python train.py --d_model=256 --d_mlp=320 --lr_head=0.00515
MLP neurons of a small language model. Each row is named by its layer, matrix (gate and up: input weights; down: output weights) and neuron, and shows model dimensions 128-255. Each number is 128 + 24 x the weight over its row's rms, rounded and kept within 0 to 255. A neuron's up and down rows have the sign that makes its largest values positive.
Before each neuron's rows, "fires in" lists the words (lower case) most often at its 100 highest values on Wikipedia text that the model never trained on.

fires in: "for", "with", "in", "of", "joined", "featuring"
L8.gate130 [118 130  80 116 136 135 113 124 106 158 124 119 147 103 101 119  89 154  98 119  79 118 150 161 114 143 114 146 112  79 141 140 147 129 131 155 129 103  89 125 163 160 118 138 158 125 149  50 116 157 156 116  92 172  97 140  98 116 111 144 125 133 146 110 146 120 137  92  76  91 103 157 126 143 119 150 145 125 119  87 136 154 115  93 140 130 130 160 142 156 123 105 110 112 126 102 124 126 125 138 131  84  91  96  85 142 126 106 151 131 103 113 137 139 129 115 115 140 149 134 168 136 107 112 147 160 156 150]
L8.up130 [141 119 125 173 102 135 116 151  94 129  97 103  97 114 150 144 161 179 143 170 118 137 148 149 100 152  98 122 140 147 119 115 112 114 138 136  91 152 146 126 110 143 129  91 143 166 163  96 113 148 141 102 100 202 131 159 189 146 140 125 102 140 105 117  92 110 124 115 107 106 149 146 136 119 125 146 110 146 128 164 122 128 111 137 160 154 135 165 163 127 128 184 154 104 120 164 109 120 125 114 188  94 118 145 129 111 131 136 133 109 175 115 112 127 122 133 148 142 142 136 175 134 102  77 130 149 159 125]
L8.down130 [101 107 159 163 138 135 153 152 101 111 134 139  99 113 123 151 173 177 150  91 148 151 100 136 122 135 132 149 145 125 115 119 130 169 125 144 112 157  95 114 115 151 166  69 114 120 123  91 139 119 116 175 115 152 109 121 140 131 134 145 113 121  95 150  89 138 112 110 130  83 131 120 128 110  78 134 141 147 106 140  98  84 109 138 117 153 125 143 110 124 146 129 115 131 118 179 163 108 124  84 128 134 137 108 137 123  89 128 159 156 125  93  92 171 132 143 136 141 148 114 133 118 172 147 126 143 152 114]

fires in: "of", "few", "resources", "composed", "create"
L2.gate105 [147 139 109 139 128 102 114 115  74 140 140 138 141 100 159 113 127 111 121 107 137 113 124 199 126 114 115 162 126 117 102 142 152 129 145 149  91 127 139  99  77 122 101 121 149 179 122 104 145 191 158 131 141 137 142 143 120 145 109 107  97 151 102 142 136 101 159 133 100  93 132 101 152 170 122 136 113 124 153 159 169 120 121 112 141 119 143 147 110  81 139 172  88 116 129  92 125 115 116 133 111 142 105 129 133  97 156  92 141 129 162 138  96 155 128 159 133 124 137 158 141  90 124 142 182 133 125 129]
L2.up105 [127 114 177  89 120 101 105 126 153 110 125 137 128 155 110 108 110  97 157 109 120 123 116 138 153 167 118 139 129 134 138 107 108 100 174 149 129 104 126  83 155  93 125 107 158 136  60 123 135 216 152 121 165 123 101 135 104 120 101 120 180 119 111 121 112 111 157 132 121 174 143 171 109 120 104 161 138 120 118 134 122  67 151 124 139 135 140 142 100 110 110 150 100 119 148 125  94 132 152 143 127 130  86 107 121 112 147 119 120 120 114 117 102 175 124 115 151 108 144 100 116 113  89 139 124 124 191 112]
L2.down105 [139 150 126 148 124 113  82 129 145 137 107 121 164 141 121 134 122  95 108 119 138 137 154 102 126 147  83 140 136 169 132 137 135 128 168 165 157 138  98  58 109 114 151 123 101 118 121 163 175 155 142 128 135 123 178 134 121 121 128 113  95 153 115 143 129 123 131  94 141 132 152 152 150 144 135 120 100 107 142 129 132 127 133 130 105 147 100 176 130 136 116 140  67 100 111 115 118 198 143 118 163 142 122  91 123 108 153 145 132 129  93  64 161 126  94 142 149 110 133 162 163 151 140 131  89 138 151 138]

fires in: "was", "served", "played", "became"
L6.gate123 [ 93  97 111 105 119 117  99 133 117 166 110 151 107 132 127  68 163 121 104 124 179  81  81 162 127 104  99 125 128 139  93 131 166 120 133 101 161 120 137 115  52 181 103 122 196 158 117 124 134 143 148 143 117 107  92 130 160  99 143  88 119 130 101 131 145 151 111 139  81 162 153 147  83 110 132 141 160 142 140 111 130 123 167 107 129  98 155 160 116 110 184 103  67 142 106 127 124 135 114 186 142 130 136 113 102 148 134 151 119 136 150 127 108 150 133 118 107 107 156 115 118 166 119 107 150 157 131 128]
L6.up123 [137 102 134 159 119 107 171 121 117 102 145 102 145 110 162  86 129 107 123 153 176 121 170 115  88 175 168 120  82 133 130 130 150 133 110 115 100 121 124 134 157 156 108  99 123 108 125 128 164 140 120 153 105 135 106 126 151 131  64  84 148 122 185  88  88 139 139 163 150 148 133 161 139 119 137 153 117 139 142  88 113 127 104 123 129 160 106  72 123 115 137  88 170 120 135 152  96 146 151 163  79 145 105 116 151 129  78 151 170 147 153 129 118  97 133 133  97 132 121 123 157 122  99 142 180 122 164 111]
L6.down123 [177  92  88 115 141 141 113 112 134 114 133 151 112  99 153  96 133 143  79 113 129 109 137 137 148  96  96 131 131 116 147 113 154 121 140  96 121 157  86 117 123  86 183 123  94 153  93 145 114 130  97 119 116 139 110 132 118 151 134 120 138 133 152 128 142 131 121 188 140 143 145 120 132 103 154 161 148 177 128 137 136 102 167 139 121 134 131 187 114 114 117 132 138 124 174 101 143 188 134 120 108 110  96 128 141 166 166 186 108 137  82 160 113 127 138 137 140 161 117 112 119 165 129 104 169  95 148 106]

fires in: "which", "that", "who", "have"
L9.gate296 [ 98 142 109 120 139 145 117 127 132 119 106 126 182 126 175 167 162 102 165 128 116 108 135 102 188 123 159 137 158 146 141 101 131 144 137 127  98 124 137 121 138 153 102 135 116 122 128 121 156  98 114 131  87 126 138 134 142  82 113 157 126 157 169 126 101 144  94 136  99 152 123 116 131 127  94 122 116 158 105 134 145 135 142 114  93 124 129 142 154 129 132 116 121 138 157  79 130 146 124 114 120 134 107 143 122  50 118 124 116 156  86 127  97 178  93 142 122 152 140 179 134 154 162  98  93 142 119 110]
L9.up296 [ 79 119 143 108 169 110 108 137 102 142 136  74 131 117 132 206 159 129 145 126 132 112  95 124 131 118 140 125 137 104 122 126 164 127  77 161 105 146 112 112 110 114 149 137 135 143 107 109 149 118 125 145  80  99 168  92 113 128 133 102 129 137 160 108 107 182 153  97  91 131 121 129 166 101 148 101  98 164 128  95  89  89 131 138  80 127 127  60 137 136 120 123 136  98 112 121 146 150 134 154 127 154 170 116 129  60 110  69 147 134 112 122  90 127 110 162 139 140 102 136 139 133 147 100  80 113 126 125]
L9.down296 [108  97 126 174 168 114 120 176 120 119 111 118 126 117 134 153 143  98 139 123 139 101 131 110 141  96 173 156 128 119 157 154 144 143 153 111  99 137 136 117 112 124  78 128 142 126  92 140 154 132 103 101  80 129 109 104 139 140 128 117 135 113 152 154 116 133  98 126 103 150 102 135 154 127 113 133 125 131 127 127 138 145 110 122  88 162 138 114 135 120 154 146 128 123 143  93  95 177 114 119 167 153 138  88 154 112 122 103 122 120 111 112 102 137 117 111 143  87 123 140 121  67 125  63 122 122 118 111]

fires in: "to", "with", "of", "by", "from", "featured"
L9.gate54 [135 110 147 113 133 140 107 115 153 132 146 104 152 113 137 136 132 142 112  95  99 123 119 150 128 137 109  89 141  94 159 113 116 135 142 100 111 128  96 162 109 130  91 119 134 120 179 138 137 182 137 113 133 166 104 141 122 121 114 133 127 108 140  80  99 158  87 121 102 114 118 116 118  99  97 141 113 128  96  75 140 132 126 160 117  98 102 113 126 143 127 148 120 114 108 158 147 117 125 141  96 151 138 142 121 145 127 138 145 131 162 130 134 180 125 127  89 126 138 172 154 110 100 133 134 127 168 195]
L9.up54 [137 131 104  94 127 120 115 130 146 129 139  92 119 118 114 190 132 113 135 139 127 140 159  98 141 153 105 153 116 138 137 125 128 102 161 133 123 166 112 179 164 132 120 122 170 139 155 117 124  81 119 137 111 135 160 141 126 113 123 122  94 133 123  95  95 156 131  98  81 109 169 150  98 125 109 157  89 142 125 122 109 116  82 150 149 130  95 139 119 146 152 101 157 144 107 167 141 121  85 109 121 122 104 132 115 162 119 175 171 126  85  99 137 144 155 137 126 163 134 177 158  92  82 146 171 148 137 126]
L9.down54 [109 121 106 141 131 116 167 147  92 103 137 112 107 130 145  82  97  98 146 150 144 111 118 118 123 136  77  96 103 138 139 189 114 132 156 114 144 107 155 159 106 162 156 113 126 133 125 113 155 163 134 157 114 111 116 133 111 161 114 105  88 147 101 141 149 142 126 120 122  93  93 123 120  80 127 120 127 109  96 131 126 132 100 153 140 125 130 165 122 139 157 159 129 132 163 100 132 144 105  65 147 115 108 106 136 138 122 109 159  98 153 146 152 128 134 151 150 136 185 134 115 131 140 112 138 130 122 116]

fires in: "that", "which", "as"
L8.gate10 [140 158 130 119 135 138 106 146 101  67  95 125 126  92 136 161 110 119 125 138 110 141 124 122 119 148 134 123 167 146 142 135 129 118 181 108  69 123 147 144  96 139 154 103 145  82 113 125 108 134 157 148 140 111 126  76 147 105 178 136 163 115 110 142 110 135 137 102 124 138  97 128 132 122 127 143  91  97 145 133 106 103  98 138 103 123 135 157  99 111 141 108 109 126 115 123 149 146 106 140 157 113 138 122 125  93 126 151 126 119 131 126 134 116 122  81 115 121 176 104 180 143 124 131 111 142 107 111]
L8.up10 [100 145  98 117  98 116 164 115  85 118  97 103 117 165 106 133 135 174 133 148 122 101 146 108 144 158 146 153 119 157 122 133 109 136 155 123 101 147 128 135 115 155 177 135 143 132 124 126 151  66 122 137 162 125  82 152 117 116 108 153 164  99 134  91 154 129 121 118 143  86 130 153 163 127 135  97  79 148 149 137 115 114 128 139 129 141 124 124 141  74 122 131 126 137 153 129 150 138 158 133 116 128 124 106 119  99 167  89 155 130  99 171 154  98 125 142 144 144 130 113 141 137 157 130 129 143 123 116]
L8.down10 [111 102 122 130 127 114 113 145 110 136 120 139 136 161 125 120 106 105 130 143 137  77 132 133 100 102 191 139 100 117 112 109 156 132 136  97 105 136  98 111 134 124 104 136 143 151 102 133 152 177 139 144 127 125 133 123 149 171  69 136  97 151 126 164 107 154 106  82 153 180 105  94 158 151 108 144 106  83  92 109 141 130 125 126 168 122 111 122  99 115 137 158 143 119 121 152 106 166 142 132 152 104 149 112 109 132 121  87 128  68  74 123 108 156 104 146 145 135 118 153 116 154 163 132 117 162 119 145]

fires in: "was", "went", "served", "is", "remained"
L9.gate189 [ 69 102 139 129 114 134 114  90 132 134 118  91 106 111 109 104 141 140 101 126  87 125 111 115 134 134 137 122 119 119 102 203 104 112  92 134 163 122 107  88  83 133 103 136 158 144 109 142 148 166 121 113 120 128 147 194 134  70 127 176 136 146 122 128 163 102 162 127  97 145 168 162 125 158 172 113 135 125  83 100 127 125 168 140 136 144 121 117 108 120 136 164 124 107 141 110 132 147 115 157  92 164 133  98 105 100 145 175 168 115 122 132 105  78 147 143 105 121 133 122 141 152 161 161 103 158 143 148]
L9.up189 [ 96 102  90 128 122  96 161  89 132 134  94 147  98 149 135  92 139 178  98 104 109 126  97 117 129 141 116 140 124 118 169 164 145 156 126 124 148 128  83  82 128 108 146 148 101 174 136  85 135 114 175 129 155 127 151 103 167 121 115 124 107 138 157 125 116 144 127  82 160 114  73 129 119 113 132 178 123 122 139 159  74 125 155  87 122 146 129 151 121 105 131 131 123 120 138 131 117 153 121 153 109 124 126  88 119 124 152 135  85 122  73 133 143 160 108 159  96 107 100  91 142 138 100 144 121 113 121 104]
L9.down189 [110  65 165 108  59 139 178 103 133 105 112 102 139 139 119 115 134 123  87 133 128 129 125 138 117 176  92 136 135 143 116 180 130 133 182 125 108 153 106 104 101 152 119 167 155 120  66 168 109 147 115 155  75 141 117 170 120 122  89  92 126 116 132  85 143  96  94 113 108 125 105 182 144 100 144  97 157 118 119 131 188 100 107 122 147 169 147  91 112 139 105 180 124 161 152 131 136 182 166 129 114 135 117 139 103 137 160 138 142 151 148 127 158 157 139 139 129 130 100  99 144 135 158 163 114 131 114 103]

fires in: "have", "has", "had"
L2.gate318 [118 140 134 150 140 124 128 129  94 117 155 110 109  99 126 117 129 122 103  95 156 157 150 131 133  80 115 129 132 126 156 142 155 184 131 111 183 101 131 115  82 126 130 128 125 108 142 129 148 120 125  97 167 163 162 150 103  97 115 161 142 113 165 110 136 168 102 104  69 118 112  97 135 118 153 185 147  93 147 123 133  93 109 115 140 128 145 151 113 113 127 111  95 124 100 129 156 145 107 155 110 118 190 137 126  88 137 110 103 148 119  92  88  92 120  97 187 122 113 156 170  97 185 132 124 132 143 146]
L2.up318 [105 130 129 132 130 121 111 147 106 138 105 152 118  99 134 179 149 157 131  65 133 143 101 106 150  95 136 121 124 180 162 126 146 174 141 104 182 127 129  82 103 155 135 108 127  97 132 183 112 103 107 129  89 117 123 133  96 150 147 157 127 111 125 136 125 136  87 104 123 143 101 102 153  94 128 159 131 150 125 159 133 147 113 123 132 121 117 126 120 160  85 114 102 157 118 118 142 103 148 138 132 148 165 121 153 110 108 163  96  83 129  71 124 108 134 103 145 102 146 104 148 140 127 119 118  88 130 149]
L2.down318 [117 142 110 138 180 123 125 149 135 103 130 151 121 149 138 113 122 141 147 142 114 133 126 125 137 126 126 128 174 121 134 128 139 126 134 120  93 153 162 173 127 131 129 149 153 135 163 169 143 138 132 140 142 159 129 148 113 129 108 166  98 118  99 124 128 150 126 110 103 131 122 133 185 138 132 139 150 107 145 127 149 103 104 115  70 154  89 156 133 114 116  94 178 140  95  99 104 143 182 109 153  89 190 141 127 160  75 144 122  98 142 100 131  92 141 151 151 140 110 124 107  99 122  78 130 197 104 154]

fires in: "of", "was"
L8.gate290 [136  97  83 127 140 142  92 153 160 145 134 146 178 147  95 152 156  95 142 176 146 144 125 166 147  71 140 120 115 110 116 113 117 159 105 133 126 101 108 111 148 122 123 133 128 146 144 132 158 139 144 158 131 102 111 119 129  90  96 128  91 121 146 146 146  91 109 174  85 150 129 176 133 122  97 116 124 132  86 152 161 148 136 114 159 122 104 182 130 110 187 119 147 121 150 152  99 122 104 128 125 124 112 108 117 150 152 145 132 147 122 112 117 124 111 161 107 105 135  88 137 148 146 170 149 106 136 117]
L8.up290 [114 134  79 145 147 161 149 126 142 162 158 142 126 134 101 154 102 109  99 160 114 111 152 149 133 129 108 130 140 129 124 157 135 112 141 114 155  92 107 122  64  93 131 145 165 120 134 118 101 149 156 146 137 181 141 113 121  91 153 106  80 105 112  91 147 171 159 126 181 172 136 139 101 146 106 140 137 103 100 133  96 119 130 130 141 133 104 107 138 150  86 134  86  92  89 112 139 147 155 125 154 117 105  89 122 125 154 140 153 135 141 123  64 113 136 139 122 157  93 165 136 128 133 149 140  75 121 133]
L8.down290 [140 152 139  86 134 175 148 168  91 119 161 112 122 159 119 113 131  99 120 130 106 174 156 108 167 118 147 137 138 110  97 114 140  90 111 118 149 103 165 109  89 114 133 132 156 128  92 133 148 127 127 142 107 125 124 115 162 107 155  90 139 123  75  76 127 104 149 157 182 150 129 131  93 145 140 104 150 137 114 135 147 101  92 131 155 145 111 148 105 143 137 148 112 170 151 102 119 119 124 128 118  83 113 146 138  66 109 123 124 139 148 156 106 145  93  95 122 138 121 192 107 123 160 101 151 148 116 107]

fires in: "city", "house", "town", "club", "office", "households"
L2.gate203 [130  97 140 139 112 161 156  69 166 148 112 119 146 125 133  86 134 149 137  98  84 126 121 141 134 120 147 128 148 124 159 141 128 141 128 111  78 108 135 170 124 122 128  91 144  84 105 104 103 118 125 159 143 111 134 125 104 125 132 112 158 114 133 158  94 147 173 160 135 120 134 161 161  82 143 126 153 151 129 106 140 126 152 176  83 134 153 118 119 132 145 139 142 117 139 149 138 155 128 100 155 117 132 128 145 115 103 184  78 134  71 144 186 121 118  78 139 130 135 123 126 142 124 150  52 113 112 103]
L2.up203 [122 102 135 134 122 180 104 168 120 118 125 179 145 165  96 106 173 137 146 130 111 135 106 118 128 150 151  99  95 139 141 106 122 131 150 130  96 120 138 108 117 125 152 105 182 161 105  99 150 113 187 128 132 141 162 131 109 150 131 113 150 137 174 126  78 141 121 155 144 106 158 166 111 118  85 120 148 135 142 106 202 141  93 151 160 151 137 104 109 101 122 133 110 136 125 149 148 140 125 143 129  77 107  96 133 103  89 123 131 131 121 111 135 141 139 128 136 128 130 157 146 114 137 112 127 144 140 132]
L2.down203 [111 109 128  97 113 145 123  98 153 142 123 124 172 137 120  90 112 157 181 101 121 131 103 105 151 148 150 121 160 104 129  83 123 143 115 135 119 154 109  78 148 132 143 170 175 123  98  97 108 135 165 128 111 127 162 112 125  94 126 137 123 147 108 193 116 122 118 122 165 142 129 142 136 124 150 166 137 112 156 134 109 139 151 161  88 121 167 143 157 121  80 118 156 100 138 139 125 108 164 125 112  97 129  83 126 122 115 124 108 142 122 123 163 143 108 100 102 152 122 128 115 127 135 125 140 107 147 105]

fires in: "of", "among", "in", "into", "incorporated"
L9.gate32 [ 94 138 104 147 157 141 144  97 141 115 170 118 114 114 128 141 135 136  97 124 165  95 138 126 109 154 119 119 129 124 113 123 151 101 108 105 115 132  84 127 124 114  75 109 140 166 117  95 136 128 158 158 124 159 151 122 127 128 122 140 125 166 135 143 149 130 128 154  99 132 140 122 127 106 107 155 128 124 154  88 164 126 130 132 146 107 117 123 128 109 107 120  97 168 155 124 124 137  80 174 123 152 109 102 104 138 117 113 114 180 219 140 117 107 102 143 150 114 144 134 134  76 145 141 139  99 162 158]
L9.up32 [138 147 141 101 139 145 180 116 144 150 122 109  82 108 112 141 113 129 127 144 130 153 134 114 101 116 122 144 103 147 118 147 144 131 131 155 119 131 171 146 137 125 143 127 152 118  91 145 150 162 175  92 146 149 146 128 129 139 142 122 149 134  56 171 106 145 159 108 162  94 198 113 122 129 132  94  93 116 133 105 127 153 135 119 134 148 146  94 125 112 179  87 136 130 134  99 128 154 115 104 141 176 101 116  85 145 134 176 137 112 135 120  89 143 129 103 160 120 112 145 131  80 138 170 170 136 120 142]
L9.down32 [153 144 148 146 146 149 135  79 154 157 134 172 124 161  91 140 122 157 149 124 139 139 119 125 129 180 156 137 126 137 124 113 127 132 140 118 113 144 147 115  97  88 118 151 104 139 121  92 122 131 160 110 105 110 109 108 109 151  83  98 142 111 112 115 160 110 138 125 124  93 100 119 146 122 162  71 139 132 113 127 119  95 117 102  48 141 127 139 101  82 124 101 138 172 143 152 128 172  85 108 104 156 158 142 140 145 108 160 116 164 164 127 163 118 169 123 127 120 180 118 117 166 123 122 152 147 153 121]

fires in: "most", "more", "lord", "less", "mostly"
L2.gate65 [118  76 177 132 147 127 141  92  75 140 135 134 107 135  69 118 103 121 117 145 143 103  73 112 152 167 136  80 119 127 151 131 135 109 137 143 146  95 118 104 137 152 117 150 119 169 109 148 115 155  96 112 117 139 158 107 123 165  82 172 144 131 169 151 105 136  70 126 142 143 137 114 118 109 165 152 125 142 140 117 174 104 126 111 150 138 135 169 131 124 134 115 109 111  87 132 117 112 142 142 137 159 139 138 100 120 130  85 128 152 119 142  98 116 158 102  87 125 129 185 143 115 160 134 114 103 140 156]
L2.up65 [139 131 112 136 142 139 169  99 116 115 126 134  92 125 103 169 147 132  87 159 108 137 141  87 112 174 101 110  85 131 118 120 157 134 112  99 119 106 121 166 131 119 125 115 117 149 178 135 137 104 159 109  99 157 139 114 148 163 161 116 114 100 150 146 123 158 116 111 153  94 118 109 146 131 124 168 130 116 154 140  93 128 188 112 107 118 138 137 140 114 114 136 128 113 109  94 120 126 128 129 157 159 119 118 112 129 117 138 130 136 159  94 160 112 145 111  83  89  91 142 133 169 184 156 123 142 135 131]
L2.down65 [153 104 157 139 123 152 149 171 124 108 141 128  60 111 125  94 160 108  65 124  93 138 104 112 132 112  87 127  80 149 152 184 132 125 167 140 138 156 128 117 141 130 115 129 146 154  77 119 134 170 159 113 150  94 128 162 149 149 128 111 122 112 137 130 140  85  86 125 124  83 134 118  75 116 124 158 123 120 121 114 121 115 141  86  92 102 138 133 125 107 128 102 135 128 108 135 106 121 164 106 137 160 137 136 107 118 151  96 122 156 120 121 114 103 141 129 122 107 112 142 138 153 151 123 136 127 172 116]

fires in: "city", "state", "country", "town", "company"
L2.gate280 [126  94 184 112  88 168 151 148 140 120 151 167 136 161 151 109 117 127 114 119  95  85 123 143 173 101 130 122 139  90 142 100 123 108 141 111  71 118 137  79 129 125 113 127 146 104 130 137 131 127 145  78 114 145 150  91  86  76 145 135 138 101 103 116 105 147 166  97 132 145  90 121 134  78 122 128 141 126 121 132 108  91 130 138 117 121 117 166 122 113 142 167 129 117 119 176 158 153  80  99 188  95 138  83 123 139 126 119 148 132 122  92 143 101 129  97  82 123 163 147 122 112 114 160 153 136 129 155]
L2.up280 [175 115 167 148 121 130  99 145 142 111 160 147 115 158 157 111 138  84 127 126 102 127  80  86 132 144 137 100 136  99  93 128 115 132  98 143 121 142 145 111 143  88  88 125 150 108 104 152 101 108 133  99 106 109  99  98 126 142 154 112 124  93 110 132 127 165 136  99 131 162 101 106 108 131 107 102 173 143 106 124 106 113 143  91 113 151 140 189 150  91 110 167 121 120 136 147 106 117 126 126 148  75 120 142 128 166 115 131 173 147 132 120 153 136 145 109 134 144 146 114 137 149  96 120  96 114 126 154]
L2.down280 [166 138 143 104  96 131 145 102 112 140 129 133 132 169 166  83 151 107 153 129  90 145 101 122 128 151 131  93 168 114 151  66 108 126 106 118 101 145  91 119  77 141 114 143 163 114 117 108 150 160 122 135 147 168 128 100 110 137 132 103 115 140 104 111 116  85 153 112 109 154 114 135  92  87 104 154 124 119 124 120 125 120 120  94  80 132 167 159 197 146 143  92 160 115 110 156 141 117 133  64 154 102 149 112 102 118 148 134 126 106 129 111 117  87 135 124 150 134 117 165 113  76 148 128 128 200 109 170]

fires in: "has", "have", "had"
L2.gate43 [128 127 126 108 118 142 163 129 141 174 155 111 139 165 119 133 140 160 141 113 168 119 139 122 109 124 133 154  93 135 105 152 147 159 136 161  91 170 151 122 104 161 102 116 110 158 101 168 178  69 111  91 111 148 141 159  85 103 135  96 129 134 122 112 109 138 109 132  64 152 101 124 158 119 133 105 100 155 109 109 154 118 114  96  97 132 148  86 126 133 133 130 132 123 105 118 101 158 130 102 167 113 121 133 133 142 135  40 141 155 102 109 149 130 107 148 119 141 140 146 128 126 155 105 120 123 144 149]
L2.up43 [133 125 144 129 135  90 156 108 112 112  97  98 106 133 101 109 146 130 124 123 108 156  96 135 148 144 133  79 169 163 165 147 141 160 166 147 120 153 101 153 117  93  90 121 109 113 130 125 157 122 112 118  97 114 131 131  73 122 126 175  85 100  84 134 146 108 141 145 149 145 127  98 150 111 172 127 129 124 114 170 127 146 150 141 109 146 131 150 154 117 107  79  98 165 135 110 111 153 174 132 126 106 141 134 149 135 109 147 137 115 109 158 133  89 113 123 160 136 136  94  94 157 155 108 121 127 107 157]
L2.down43 [121 153 104 127 133 121 177 152 132 145  93 128 150 119 123 105 167 158 111 107 100 149  85 126 149 127 102 125 164 129 167 136 129 162 162 155 102 178 162 127 115 126  93 117 133 128  91 147 141 105 119 107 138 161 115 146 116 135 142 153 119 150 108  93 131 106 112 152 130 112 116 118 143 103 136 121 106 105  78 103  88 114 123 115 117 122 111 154 161 108 143 135 123 186  83  80 121 122 162 155 164  89 113  62 139 170 147 142 156 136 134 151 131 137 115 123 140 155 111 173 102 155 160 117 140  65 141 164]

fires in: "it", "that", "which", "who", "of"
L9.gate256 [164 122 132 171 120 157 106 140 131 116 139 154 176 133 137 124 182 158 111 124 141  91 105 104 150 167 143 162 159 168 145 120 155 100 130 125 112 134 133 131 131 156 115 119 150 136 106 120 120 139 100 118 158 106 112 114 124 110 134 137 133 171  99 148 139 163 162 121  85 188  95 145 108 167 166 107 130 172 117 138  73 110 130 101 111 120 124 118 158  84 146 122 106 140 155 188 115 111 123 120 116 135 141  75 118  84 174 101 130 126 118 140 139 113  94 138  85 149 139 129 139 148 181 112  84 112 132 167]
L9.up256 [116 157 130  83 169 149 155 107  85 145 129 105 158 134 154 124 143  84  68 130  65  90 132 131 100 119 132 142 142 124 145 103 161 108 167 109 135 146 143  97  97 117 125 174  94 118  95 129 145 163 107 160 137 100 151  97 111 107 120 120 131 150 151 101 110 111 152 138 157 102 126 126 139 135  98 170  97 137  95 105 139 109 165 118 129 159 123  99 119 132 157 122 112 145 100 124 108 103  95  97  94 128 103 135 114 109 139 117  87 134 175 112 111 172 106 146 165 153 117 127 162 182  87 119 161 111 134 154]
L9.down256 [157  95  70 114 127 103 134 145 139 136 195 139 109 182 119 131  97 133 115 117 127 112 131 139 102 108 170 197 139 148 104  97 143 140 140 103 117 141 116  64 150 159 144 131  95 165  93 110 139 160 115 124 157  96 144  86 151 149 118  99 167 110 112 118 148 147 134 132 148 142 104 139 145  97 132 136 135 169 115 138 114 130  94 183 102 124 125  95 124 141 158 165 111 124 121  88  85 144 124 124  91 114 130 126 113 123  92 112 110 143 127 162 121 155 131 127 105 117 157 108 111 123 108  92 178 115 130 174]

fires in: "had", "have", "having", "size", "has"
L2.gate126 [110 142 108 104 130  72  89 147  89 153 116 161 130 136 149 163 112 128 122 125 144 134 101 153 133 133  97  90  99 134 144 128 123 105 148 134 127 155 121 140 132 128 150 143 111 146 139 137 128 122 129 119 147  99 157 148 128 114  73 131 158 115 160  66 118 111  96 112 135 137 104  80 136 160 107 144 163 140 115 102 135 157 126 106 104 149 146 161  76 126 133 111 148 141 156 130 118 149 147 135  92 154 124  93 124 116  90 113 152 112  78 104  68 128 118  88 139 144 143 138  96 154 156 113 122 123 156 201]
L2.up126 [129 122 104 119 161 106 111 126 135 169 100 133 125 146 112 152 124  91 127 111 144 131 127 126 103  95 101 124 146 127 131 159 138 140 125 143 157 118  95 122 116 132 100  71 110 106 135 144 187 102 138  64  94 164 120 170 124  98 134 155 113 113 132  88 183 160  96 114 122 108 156  92 133 140 153 155 148 120 140 123 121 114 146 111 128 155 106 140 160  88 123 106 139 154 157 107 107 168 168 112 144 159 112 154 133 105 140 132 183 144 134 164 134 107 123  91 130 119 136 171 120 142 121 117 147 153 173 144]
L2.down126 [121 150 152 172  94 120 123 132 152 144  93 151 133 119 120 159 151  82 117  84 133 125 126 120 141 122  87 112 134 130 142 187 141 164 147 121 128  87 131  96 113 118 138 112 110 117 135 182 160 108 105  95 122 162  89 113  95 135 130  97 108 113 116 113 160 149  93  88 131  99 160 109 178 113 159 160 113 103  89 108 129  88 161 147 133 133 124 161 133 138 147 126 129 107 145  78  60 178 144 170 144 127 119 111 109 138 126 160 165 111 134 148 139 113 101 127 122 131 127 141 124 110 127  95 108 146 148 159]

fires in: "suzuki", "takamatsu", "kotohira", "matsumoku", "mitsuhiro", "akihiro"
L6.gate309 [120  78 128 143 100 115 120  91 127 161 106 127 157  95 131 152  80 139 120 157 130 119  74 128 119 150 155 136 119 129 107 171 133 127  93 127 100 115 158 167 124 114 136 141 141 112 144 142 132 138  99 128 126 112 163 102 158 101 138 134 120 121  86  97 150  97 104 142 164 177 127 134 141 129  86 165 137 177  81 103 121 109 119 186 129 151 125 150 129 139 145 134 159 158 113 161 150 115 115 117 126 130 127 150 158 125  89 144 134 194 118 129 122 156 148  93 125 111 143 134 148 101 144 135 139  91 109 165]
L6.up309 [112 124 168 119 113 123 108 148 106 133 124 152 133 128 140 176  89  86 164 127 141 146 148  85 151 141 112 120 106 158 143 122 125 124 129  80 127 151 156 151 132 149 157 134 194 153 109 139 122 109 123 154 156 147 164 125 148 157 159 127 130 111 108 121 120 106 117 121  94 125 109 105 150 133 128 127 101  99 134 132 134 152 138 122 119 147  99  97 173 139 168 120  80 108  90 150 124  91 166 137 122  99 125  90 162 106 135 191  95 156 124 135 145 120 131 139 139 105 155 174  96 109  64 124 128 129 104 195]
L6.down309 [129  95 147 179 107  97 127 114 126 166 105 153 153 145 121 135 158 182 133 143 135 117  76 138 151 151 141 118 108 148 144 120 129 116 126  97 119 121 191 113 157 134  88 153 137 124 150  77  80 141 149 139 136 157 108 108 148 105 131 101 131 159 108 113 143 175 140 147 149 159 151 103 157 137 119 111 168  59  78 117 117 111 116 152 170 116 151 104 128  98 147 123  98 122 113 148 155 127 113 118 151 147 115 115 151 111 176 140 136 123 125  95 100 121 140 100 107 114 153 147 129 136 164 131 118  70 105 135]